From a checkpoint of a small transformer trained on Wikipedia: width 384.
MLP neurons of a small language model. Each row is named by its layer, matrix (gate and up: input weights) and neuron, and shows model dimensions 160-255. Each number is 128 + 32 x the weight over its row's rms, rounded and kept within 0 to 255. A neuron's up and down rows have the sign that makes its largest values positive.
A block is one neuron, or neurons of one layer that tend to fire together. After each block is what it responds to, as a language model described it from the Wikipedia text at the highest values.

L9.gate165 [161 121 168 143 144  65  92  90 141  72 129 138  82 111 129 164 172  95 171 153 113  80 116 144 165 136 135 196 119 134  87 112 140  94 143 113 129  96 130 146 157 137 149 128 140 146 135 158 130  67 147  66 122 120 143 205 101 128 113 113 119 141 161 131  86 159  79 124 145  92 156 194 158 171 111 112 115 168 164 168 122 161 165 126 114 112 154  83 144  99 149 122 139  56 194 126]
L9.up165 [139 135 141 165 128 152 186 186 186 128 147 133  92 101 117  93  84 112 151 122 127 136 131 121 169 147 187  72 129 141 197 157 109  96  81  85 131  82 160 159 147 164 145 178 107 139 165  89 148 163  69 118  91 119 122 163 121 120 150 161 110 102 110 122 138 122  48 144 143 105 121 131  96 133  95 138 130  85 116 127  95 167 123 129 148 178 102 132  88 146 110 144 131 123  82  48]
L9.gate212 [ 95 140 103 171  82 142 117 115 121 129 128  65 109 127 121 125  99 109 177  82 152  84  64 118 208 103 139 196 114  97 148 193  93 149 106 103 133 107 128 163 117 128 117 148 108  94 158 173 189 108 114 114 118 144 156 172 108 126 151  78 130  97 106 167 150  76  99 175 110 124 122 189  93 104 168  92 126  98 182 169 105 140 190  71 126 144 125 137 144 114 147 135 140 145 108 153]
L9.up212 [134 116 124  99 125 156 105 147 157 180  65 170 185 145 132  88  99 131  89  55 134  95 192  98 137 143  98 117 123 169  88 134 127 129  88 132  88 150 168 117  58  90 139 145 123 159 106  91 202 138 164 160  97 113 157 200 103 127 150 148 132 112 205 229 115 154 127 156 106 169  86 123  74 148  89 158 144 133 137 127  98 143 129 145 151 103 143 121 133 104  93 163 142 146 149 102]
L9.gate396 [119 149 142 131 132 115 128  43 168 105 128 152 111 123 109 114 100 125 149 144 104 127 103 147 165 127 162 135 127 155 151 119  53 118 103  99 213 171  33 186 139 167 123 182  86 136  88  85 188 125 153 173 162 148 119 103 137 139  96 115 140 143  93 170 129 157 109 134 116 104 160 134 143 149 146 143 122 134 159 148 152 139  87 142 133 118 187 121 142 115 119 148 130 113 216 128]
L9.up396 [151  89  75 128 115 138 112  88 134  81 106 142 105 135 128 113 110 147 162  64 115 170 127 116 208 100 128 125 131 120 116 150 116  91 136 157 115  38 106 153 141 126 131 142 108 132 130  73 104 173 117 117  80 127 105 160  81 116  94 110 116 126 100 132 131 146  78 175 129 129 148 113 137 135 181 173  60 136 127  55  89 143 162  95 116 126 200 118 116 145 134 149 181  67 139 131]
L9.gate452 [172  80 125 188 129 141 149 127 147   0 103 114 128 127 128  93 138  50 143 131 152 116 128  65 155 119 169 108 123 134 162 122 170  80  83  94 129  89 120 150 109 128 127 101 101 109 199 113 165  92 125 104  93 105  97 145 139  86 121 117 127 107 127 170  94 154  48 165 136 159 152 127 108 116  92 108 135 162 139 171  95 151 127  79 193 107 171 118 149 114  87 112  86 101 111  68]
L9.up452 [152 184 147 145 143 108 111 103 168 132  50 112 165 160 142 179  98  59 140 117  92 179  77  64 138  99 138  95 132 163 130  88 148 159 193  62 135  14  79 185 163 105 150 130 143 112 218 134 207 117 104 136  65 138 133 133  95 152 182  98 146 100  95 145 144 164 138 107 130 127 160 164  92 109 128  98 137 133 140 130 151 151 190 123 173  97 152  96 166 139  88  70 162  67 106  90]
L9.gate569 [138 146 116 171  90 126  86 133 136 116 130 127 107 133 191 161 108  92 130 136 112 126 111 153  77  72  51 133 134 129 183 152 151 137  88  81 145 147 114 147 154 129  98 151 107 111 192 200 178 146 151 109 157  65 190  55 129 132 111 172 150 175 122 118 158 188  72 152 154 115 123 143  84 158 184 101 205  86 136  95 158  82 163 102 143  89 148 123 129 132 128 113 159 106 175 132]
L9.up569 [187 126 155 183 141 139 137 139 156  91 104 121  44  89 101 104 174 164 177  83 173 100 136 163  98 135 166  83 106 198 145 137 152  86 150 188 177 126 134 132 112 124 144 152 169 174 137 106  98  87 124 132  84 112 172 187 123 113  95 128  99 134 143  96 152 144  75 110 149 182 166 152 110 106 129 132 108 103 155 145 101 164 157 227 169 150 102 101 100 117  97 123 191 162 141 102]
L9.gate683 [119 122 135 127 189 105 161 147 169 114 169 177 125  98 104 138 189 153 132 116 160  91  90 107 147  77 199  96 146 196 133 143  97 127 166 139 163 175 156 167 107  93 172  96 136 171 112 120 178 119 100 158 153 129 125 179  98 153  80 167 180 101 162 119 113 159 127 110 138 134 113 170  96 132  97 158 144 143 121 145  91 128 160 194 145 165 141 122 117 146 122 132  77  98 124 151]
L9.up683 [ 88  92 142 180 136 158 179 149 151 114  79 144  92 115 135 118 104 171 130 118 139 140  91  89 121 154 154  87 169 187 154 147  78  98 110 113 180 169 150 169 117  98 160 170 153 155 127  87 173 170 104 129 106 111 131 165 124 177 119 106 151  97 125  85 136 170 148 151 108 115 149 185 123 147 141 131 118 144 156  90  77 190 144 152 166 164 138 133 128  57  98 123  92 112 153 133]
L9.gate871 [124 136 138 134 173  69 137 136 134 181 127 149 133 158 123 107 169  86 112 122  92 141 112 115 143 126 191 124 173 155 206  84 168 121 147 121 150 148 136 131 151 115 142 165 101  79 125 130 129 139 121  99  90 115 149 162 129 182 153 161 100 152 148 119 129  73 107  83 125 204 187 145 196 158 107 137 108 120 143 111  75 133  98 198 161 173 143 128 173 130  75 116 170 135 136  93]
L9.up871 [121  99 113 139 173  92 159  72 163  71 168 136  99 105  88 141 146 143 132  96 177 156  94  76  89 167 114  96 156 147 133 171 147 105  94 100 130 127  79 179 131  48 136 114 131 151 162  39 116 109 126 165 128 144 222 126 122 125  74 129  95 203 112 151 164 171 150 153 134  79 149 123  84 129 135 121  86  92 112 155 113 132 131 168  98 161 137 125 100  63 102 172 103 140 128  97]
L9.gate991 [150 148 141 136  58 118 131 117 126 126 107 107 147 114 130 118 102  95 175 132  74 131 120  82 150 147  85 130 135 148 138 137  83 115 154  68 102 121 104 122 132 115 168 220 135 124 186 100 168 103 129 163  85 116  99 140 114 164 114 177 111  95  93 148  81 179  80 104 165 170 116 185 122 146 166 126  44 120 153 160 133 146 170 153 157  88 122 105 159  97 127 156 119 121  84  91]
L9.up991 [140 113 160 124 129 128 126 123 118 142 154 177 166 107 153 175 138 173 127 131 100 131  97  72 142 127 104 103 167 139 122 102  92 137 168 114 100 145  60 150 164  96 156 138 144 126 146 172 178 105 157  97 138 164 113 165  98 134 134 169 225 117 150 136 121 167 115 141 142 134 163 121 148 116 118 107 132 148 166  99 115 157 136 129 183 149 117 126  93  77  89 182 170 113 114  69]
Word pieces, first names and leading digits that open or sit mid-way through a longer name, number or date, e.g. Nessel(rode), Sharon (Lawrence), 453(,)433.

L11.gate957 [101 174 104 158 109 186 207  99  89 110  99  65 117  51 177 100 103 125 157 106 110 160 132 145 159 128 130  56 149  91 108  60 106 120 165 114 142 176 163 121 158 169 175 136 144 153 133 118  85 105  72 197 213 113 153 136 120 160 166 161 142 115  65 166  63 125  81 151  87 109 170 173 114 159 130  86 123  97  99 155 127 140 136 130 107 163 137 127  90 129 113 174 101 137 125 121]
L11.up957 [159 187 198 105 129  72  51 119 124 154 144 216 141 112 162 112 184  82  82 116 100 118 150 133 142  90 133 160 140 178  94 148 127 131 101 147 117 172  95 140 137 165 155  72 140 132  77 119 118 138  85 140 198 143 181 102 125  83 171 142 157  89 114 129 132  97  79  96 127 114 129 115  73 185 118 143 165  79 137 102 163 117 135 108 124 111 139 142 158  78 107 152 146 205 139 147]
Final word or piece of a proper place or route name, mostly geographic, e.g. Pascagoula River, Huron and Eastern Railway, Centre Hill, Ashton.

L8.gate124 [132 163 114 158 138 167 102 117 199 174 160  94 167 116 122 114 158 119 144  78 137 170 109 151 157 123  99 152 202 188  96 141 100 142 175 133 143 136 146 100  68 144 144 133 171 122  70 133 103 147 145  83 155 144  94 214 163  95 129 120 138 174 138 128 119 132 106 113 143 152 106  75 152  92 167  65 150 120 141 146 167 101 101  74  90 120 125 153 108 140 153 177 135 174 133 164]
L8.up124 [ 83 105 115 171 173 168 170  98 152 117  71 147 121 174 150 104 101 106 140  88 103 142 124 110 140 134 172 112 187  96 139 114 129 148 119 132  81  92 183  95 118  91 137 179 195 131 123 203  77 116 151 113 130 100 145 132 147 155 131  99 114 202 124  80 106  95 198 141 137 166 134 113 165 133 134 123 102 114 143 121 151 150 130  95 149  98 101 123 130 188 150 166 155 188 133 123]
L8.gate128 [143 142 138 107 131 141  87 105 167  77 169 154 151 102 127 131  89 118 138 166 144 147  78  98 136  92 129 127 173 139 169 140 118 129 150 133 164 155 134 211  90 196 146 156 122 114 173 122 117 126  81 101 113  92 120 156 140 144 178 101 167 129 145 126 134 164  95 137 195 167 126 111 101 136 176  92 113 113 114 152 156 201 157 185 125  96  80 124 162 137  73 125  57 151 124  64]
L8.up128 [ 94 153 128 149 164 135 126 173 163 105 106  86  58 125 138 130 100  93 130 176 143 129 116  94 154 163 143  80 113 141 175  86 101 128 125 137 116 152 101 165 144 101 144 142 158 186 160 113 176 128 160 125  77 140 128 149 148 112 112 155 145 159 135 136 136 142 103 146 151 127 134 129 146 151  97 130 129 141  83 144  76 175 161 155 159 129 150  57  83  56 145 122 157 144 123 105]
L8.gate148 [ 94 108  72 118 138 149 149  97  91 121  89 108 157 151 205 166  61 150  84 101  90 144  61  84 121 148  59 164 116 109  83 153 105 145 125 131 144 145 118  84 142 179 148 168 125 142 113 152 143 118  89 143 110 160 153 115 113 163 113  82 101 114 148  94  94 106 154 122 126  98 124 105 157 160 132 134  45 155 145 137 172  74 169 161 115 167 100 156 113 149 139 153 141  80  84 109]
L8.up148 [125 104 142 158 164 193 102 173 107 126  96 179 207 174 120 137 169 147 132 152 113 154 113 159 134  98  73 121 155 138 142 176 131 116  86  59 153 158 131  94 120 171 132 137 131  82  88 171 122 120  96 130  97 141 188  88  34 179 147  62 150 165 115 137 132 162 132 181  87 100 175 117 123 141 140 103 172 105 153 154 176 131 150 152 138  92 150  98 129 182 135  99 103 152 102 141]
L8.gate241 [163 111  97 107 148 111 118 162 181 166 113 116 172 124 206 161  32 109  99 161 112 123 122 158 117 191 128 179 120 108 151 116 124 117 144 118  78 132 146 149 139 109 176 103 153 183 175 103 158 144 131 110 133 108 196 162 123 125  87 143 120 153 144 125 134 117 155 134  75 142 118 127 163 146  34 114 173 110 146 131 119 108 116  99 123  91 115 133 144 129 129 202 173 236 109 208]
L8.up241 [116 149 155 124 137 151 119 127 105 119 147 118 127  88  90 131 146 101 113 123 120  73 161 127 140 124 180 175 156 116  90 106 148 121 125 113 133 129 128 119 178 127 137 131 198 132 158 125 170  45  51 118 173 111  76 188 161 110  67  86 132  79  96 210 126 152 127 141 158 114 131 162 122 150 140 140 114 107 116 128 133 139 170 132 187 127 136 109 125 149 108  98 170 167 195  94]
L8.gate284 [ 76 142  84 111 129  79 127 138 134 150 185  63 117 118  66  60 133 105 140 123 133 124 143 110 157 144 107  77 106  95  90 137 107 139 154  85 137 107 171 119 101 155  91 173 157  76 148 141 162 140 122 178 112 175 104 110 120 159  69 109 108 159 115 154  84 125 153 149 124  86 142 143 173 128 118 129 138 139 197 104 135 189 111 123 119 156 107 140 143 135 154 179 106 106 146 134]
L8.up284 [112  86 139 108 146 111 103 158 130 117 112 146  98 149 162 110  87 105 113 145 122 162 125  53  99 146 156 118 141 146 155 141 104 116 172 130 140  97  69  89 146  86 101 103 155 155 163 134 144 118 106 150 117 153 142 107 126 168 125 115 123 122 107  78  87 196 134 139 113 150 158 122  90 179 184 133 124 143 110 113  98 105 146 141 102 142 119 145 113  96 179 137 123  99 114 100]
L8.gate317 [ 89 130 156  76  99 204 135 132 146  92 153  73 143 143 156 107 138 157 122  82 131 100 107 116 129 172 165 155 142  97  90 153  80 105 111 138  99 110 142 135 111 140 151 148 124 119 121  74 154 117 127 177 134 137  77 138 127  98 135  98 145 124 186 156  87 101 156  98 120 144 127 121 162 156 125 126 139 113 137 140 127 104 108 118 126 156  75  98 148 140 135 151 110 148 106  91]
L8.up317 [127 129 142 115  87 116 182 177 143 152 130 112 145 109 105 159 121  96  90 100 154  94  95 158 102 140 173 194 147  87  82 146 105 163 124 144 133 136 124 132 126 145  99  57 128 104 106 103 134 121 115  89 188 162 144 182 129 189 149  70 188 130 135 107 118 173 120 166 168 130 161  91 115 122 114 131 153 168 182 127 118  83 104 121 105 173  95 176 161 151 165 130 121 170 169  85]
L8.gate450 [152 142 177 130 163 151 138  71  95 157  96 181 114 120 107 165 151 116 131 142 141 108 112 167 157 113 154 142 128 138 154 176 123  72 181 158 147 117  71 105 151 237 105 129 149 125 151 163 157 160 104 139 126 177 136  73 142 136 117 167 124  48 202 120 151 156 119 166 101 153 140 133 152 139 121 148 142  67  88 165 100 124 120  59 120 101 113 129 114  65 175  94 153 107 174 122]
L8.up450 [ 61 123 160 109 148 111 181 135  95  69 127 116 107  87 135 151 139 104 124  79 140  70 125  50 165 155 152 101 140  73 118  95 163 129 150 101 144  98 124  71 108 139 107 165 120 171 160 128 167 195 126 157 155 148 107 122 139 154 103 131  97 117  25 138 145  72 143 154 143  90 151 120 109  59 137 102 195 156 132 163 107 119 164  93  82 169 105 139 111 149 126 118 130 147  64 140]
L8.gate658 [144 108 125 164  89 132 160 111 117 117 163 128  40 110 138 151 152 148 117  73 147 100 127  94 189  69 135 130 161  76  69 128 112 137 120 111 147 112  66 138 126 189 174 129 159 101 138 121 155 135 224 134 143 134  82 114 148 219 127 126 132 101 139 152 126 171 116 148  85  97 188 121 114 118 104  92 123 105 130 101  90 142 115 157  64 120 101 101  79 148  83 106 161 186 156 113]
L8.up658 [136 117 137  61 175 156 139 119 125  66 116 188 135 109 156 158 138  70 159 147  40 155  79 142 157  92 120 149 131  96 132 134 130 142 147  91  82 195 148  95 127 107 154 142 142  80  93  97 121  92 126 112  84 169 181 106  82  76 157 140  74 144 109 169  98 154 127 122 114 132 148 118 112  91 133 151 168 148 171 206 139 141  90 137 169  52 222 160 104 103 108 144 108 125 146 145]
Word pieces inside proper names, mostly places (towns, rivers, clubs), such as Rich-mond, Harris-burg, Grand-view, River; occasionally numbers in tables.

L11.gate377 [115 156 123 147 140 128 152 172 168 100 137 124 169 120 173 129  87 107 148 124 142 144 114  85 107 125 105 139 124 180 121 169  99 129 108 107 137 118 116 109 122 142 175 103 148  89 110 106 157 158 209 174  88 127 132 157 106 188 159 145  96 118 144 235 125  98 163 112  88  94  97 125 102 132 177  97 147 113 137 134 151 182 178 126 133  63 107 102 165  96  97 151 107  93 134 117]
L11.up377 [131 174 157 116 158  90 121 110 184 140 125  59 118 152 102 139 116 160 181 111 142 165 147 146 168 152  94 141 114 104 119 116 116 125 165 162 120 129 140 163 108  97 222 125 191 157 119  91 120 135  93  72 122 137 152 171 116  86 112  91 191 140 105 153 133 122 109 141 114 147 122 144 121 142 103 192 126 160 104 152  88 156 145 141 112 112 122 139 170  99  99 125 110 156 102 113]
Middle pieces of names, numbers and dates, e.g. a name's second piece (Lun-s-ford), thousands commas (1,751), months before a day number, CJK bytes.

L9.gate11 [153  89 149 140 174 121 130 125 117 155 110 127  67 137 155 159 105 160 163  89  73 177 124 187 148  91 135 182 162 129 165  97 137 187 119 105 171 139 115 102 142 130 105 153 147 124  46 117 105 164 155 146 140 134 129 128  81 139 137 161 133 159 145  71 168  86 155 133 139  59 135 130  79 140 117 132 112  61 133 105 139 117 143 137 163 142 113 142 119 126 147 134 179 129  78 124]
L9.up11 [112 120 123 116 137 200 154 114 176  92 145 126 125 143 185 160  97 176 173  98 140  94 132 159 139 123 150  99 134 112 177 123 168 139 101 130 113 146 191 172 135 122 124 123 155 144 130  39 124 111 111 135 152  82  75 128 159  98 141 136 139 105 121  69 110  89 152 126 100 129 211 164 129 126 102 106 103  99  60 127 107  89 119 111 164 149  50 173 103 153 138 136 146 180 141 117]
L9.gate315 [ 91 114  72  78 109 164 147  87  96 117 123 125 128  34 135 128 118  97 161 121  83 119  56 150 139 108 146 150 116 128  63 174 123  94  91 102  94 129 100 129  98 138 107 143 197 160 106 118 144  73 149 148 164 145 116 158 139 188 144 125 165  84 147 143 136 156 136 120  95 136 121 174  77 102 134 186 106 156 157 147 147 147 114 108 140 105 107 158 131 116 134  89 145 196  76 149]
L9.up315 [135 145  64 122 136 140 138  89 179  96 140 102 147 102 146 120 157 170 121  78 135  83  98 155 111 153 104 153 131 174 136 135 114 152 139  92 124 175 106 119 133 186  82 167 211 111 149 172 129 127 143 180 162 194  94 163 124 194 182 174 165 144 127 161 105 155 140 118  96 133 181 206 140 107  89  75 150 106  92 203 148 136 136 112 144 127 137 135 131 148 126 134  73 172 135 137]
L9.gate368 [162 169 137 134 132 151  90 151 187  84 109 160 150  79 180 114 152 115 128 160 141 171 165 161  98 132 155 145 151  98 158 120 117  55 122  93 132  87 211 109 125  84  76 125 148 134 205 112 120 139 146 105 126 179 153  98 128 170 120 143 104 128 118 122 180 112  79 132  58 210 122  94  83 189  92 111 127 104 123  71  99  81 117  82  92 161 118 136 127 114 154 142 120 105 109  89]
L9.up368 [ 50 141 154 171 164 161 146 166  79 148 122 153 145 105 113 124  73  64  93 145 187 123 189 179 190 192 123 223 126 100 118  70  76  77 128 121 136 167 143 123 125 183 137 100 134 195 184 166 148 114 159 104 155 141 116 141  62 145 122 110  94 130 113  70 111 177 136 169 109  46 160 108 124  90  95  97 104 125 164 154 166  99 122 123  91 143 140 127 152 102 109  99 150 132 128  83]
L9.gate385 [157 137 121 129 126 123 127 126  93 155 122 134 113  69 132 111 123  77  97 112 113  97 136 152 139 111 108 171 146 101 192 151 168 159 125 134  84 152 161 123 119 128 161 169 163 148 156 109 112 164  81  93 105 118 167 178 156 131 101 128 109 178  39 158  92 171 141 153 123 137 149  63 116 179 134 135 119  91 148 169 104 118 123  81 130 138 158  88 122 109 105  78  87  50 116 152]
L9.up385 [124  89 127  75  65 134 122 117  97 148  71 102 155 156 172 150 114 152 122  98  96 178 196 127 158 182 162 137 160  88 143 124 159  98 141 104  45 119  97 118 178 161 100 173 166 144 137 175 154 141 122 209  99 134 135  97 110 125 120 184 107 150 114  94  83 143 184 116 130 140 105  91  45 135 160 161 135 123  77 110 117 134 134 127  97 123  95 156 142 125 148 124 120 146 143  88]
L9.gate530 [147 182 115 164  99 139 116  90 131  84  97 116 141 119 147 169 113 150 124 143 140  89 125 110 151 157 170  91 130 101  78 159 159 123 196 112 126 131 145 174  97  97 171 171 124 138 241 138 105 145 138 146 142 103  98 228 119 124 121 147 102 124 141 198  92 123 170 192 148  64  95 163 135 136 202 139 138 118 103 110 122 126 158 127  95 138  99 142 122 132 179 126 102 102 142 138]
L9.up530 [117  84  22  92 118 131  99 140 129 148 162 104 103 136 180 109  61 158 156 101 138 149 144 115 119 143 148 160 170 113 160  97 124 141 110 164 167 130 139 144 119 134 155 101 134  93 112  81 173  83 103 111 125 117  76 116 121 120 171  75 109 134 158 135 106 120 104 133  54 148 118 149 105 142  97 160 127 126 132 161  92 123 111 179 164 128 104 160 108 144 127 173 151 141 156 169]
L9.gate542 [172  92 163 141 124 189  99 179 134 174 126 108 100 107 145 102  57 128 120 113 145 131 116 160 106 140 116 154  67 140 130 107 119 136  88 123 237 110 136 184 131  80  98 167 139 127 156 159 110 111 113 121 166 159 143  84 118  99  90 156 167 186  70 157  76 144 151  88 109 120 175 127 115 182 150 124 163  68 155 137 101 108 151 134  51 187  79 131 191  85  45 134  82 122 138 156]
L9.up542 [154 143  95  86 102 141  89 157 115 141 108 143 113 135 146 106 172 161 194  95 148 125  90 141 131  63 119 115 178 108 156 182 110 118 129  89 171 120 170 124 180 125 122 129  87 195  99 139 114 141 123 103 136 181  91 113 147 130 105 132 144 124 112  85 163 162 180 149 196 114 189 126 124 141 142 117 161 107 137 171 202 115 143 178  61 151 109 152  86 101 107 124 147  93 149 134]
L9.gate734 [ 71 146  94 141 110 104  66 120 118 110 135  76 132 147  98 149 102  38 122 140  67 155 115 109 118 116 126 126 147  85 180 153  99  87  97 175  98 134 158 151  97 124  82 138 179 167 199  98 129 133 104 144 112 177 147 179 136 182 124 153 105 171 110 136 105  67 175 138 125 158 116 109  92 125 138  91 149 118 172 133 106 127 180 115 115 120 126 169 155 170 150 117 122 148 127 158]
L9.up734 [140 114 151  76 120 100 111  94  92 131 136  90 120  96 139 111 102 142  98 138 100 130  89 103  97 107 116 100 194 176 137 144 143  66 112 112  94 152 160 148 143 150  61  86 179 132 120 142 143 136 103 120  98 165 138 172 123 153 121 102 106  68 110 180 155 178 163 117 112 121  74 139 123 120 195 113 141 124 124  77 134  83  96  71 144  99 152 101 164 172 132 211 124 191 179 191]
L9.gate1019 [127 177 153 122 139 138 140 117  86 131  83  92 123 130 138  99 108  83 136 107  59  89  62 108 132 105 153 117 171  83 165  95 139 182 152  91 103 177 127  86 147 171 136 110 149 165 188 179 100  97 152 115 117 114 133  91 145 146 157 125 162 168  66 113  74  74 153 133 160 121 151 128  94  91 108 139 119  91 128 100  81 117 156 102 148 112  66 117 148 141 105 171 189  68 137 101]
L9.up1019 [131 153 122 145 144  94  96 146 100 133 121 123  97 104 143 142 128 120 119  99  91 101  60 103 107  61 162 152 133 127 114  82 155 149 172 105  92 149 178 112 102 247 123  87  77 100 129 137  84 153 135 139 186 125 144  82 139 120 115 164 114  89  71 129  74 172 112 153 151 157 108 124 136  85 154 133  92 121 152 131  79 130 115 112 136 139 116 167 222 118 135 117 150 163  91  82]
Words that introduce where something lies, such as located, situated, based, and the last parts of place names like River, Park, Beach.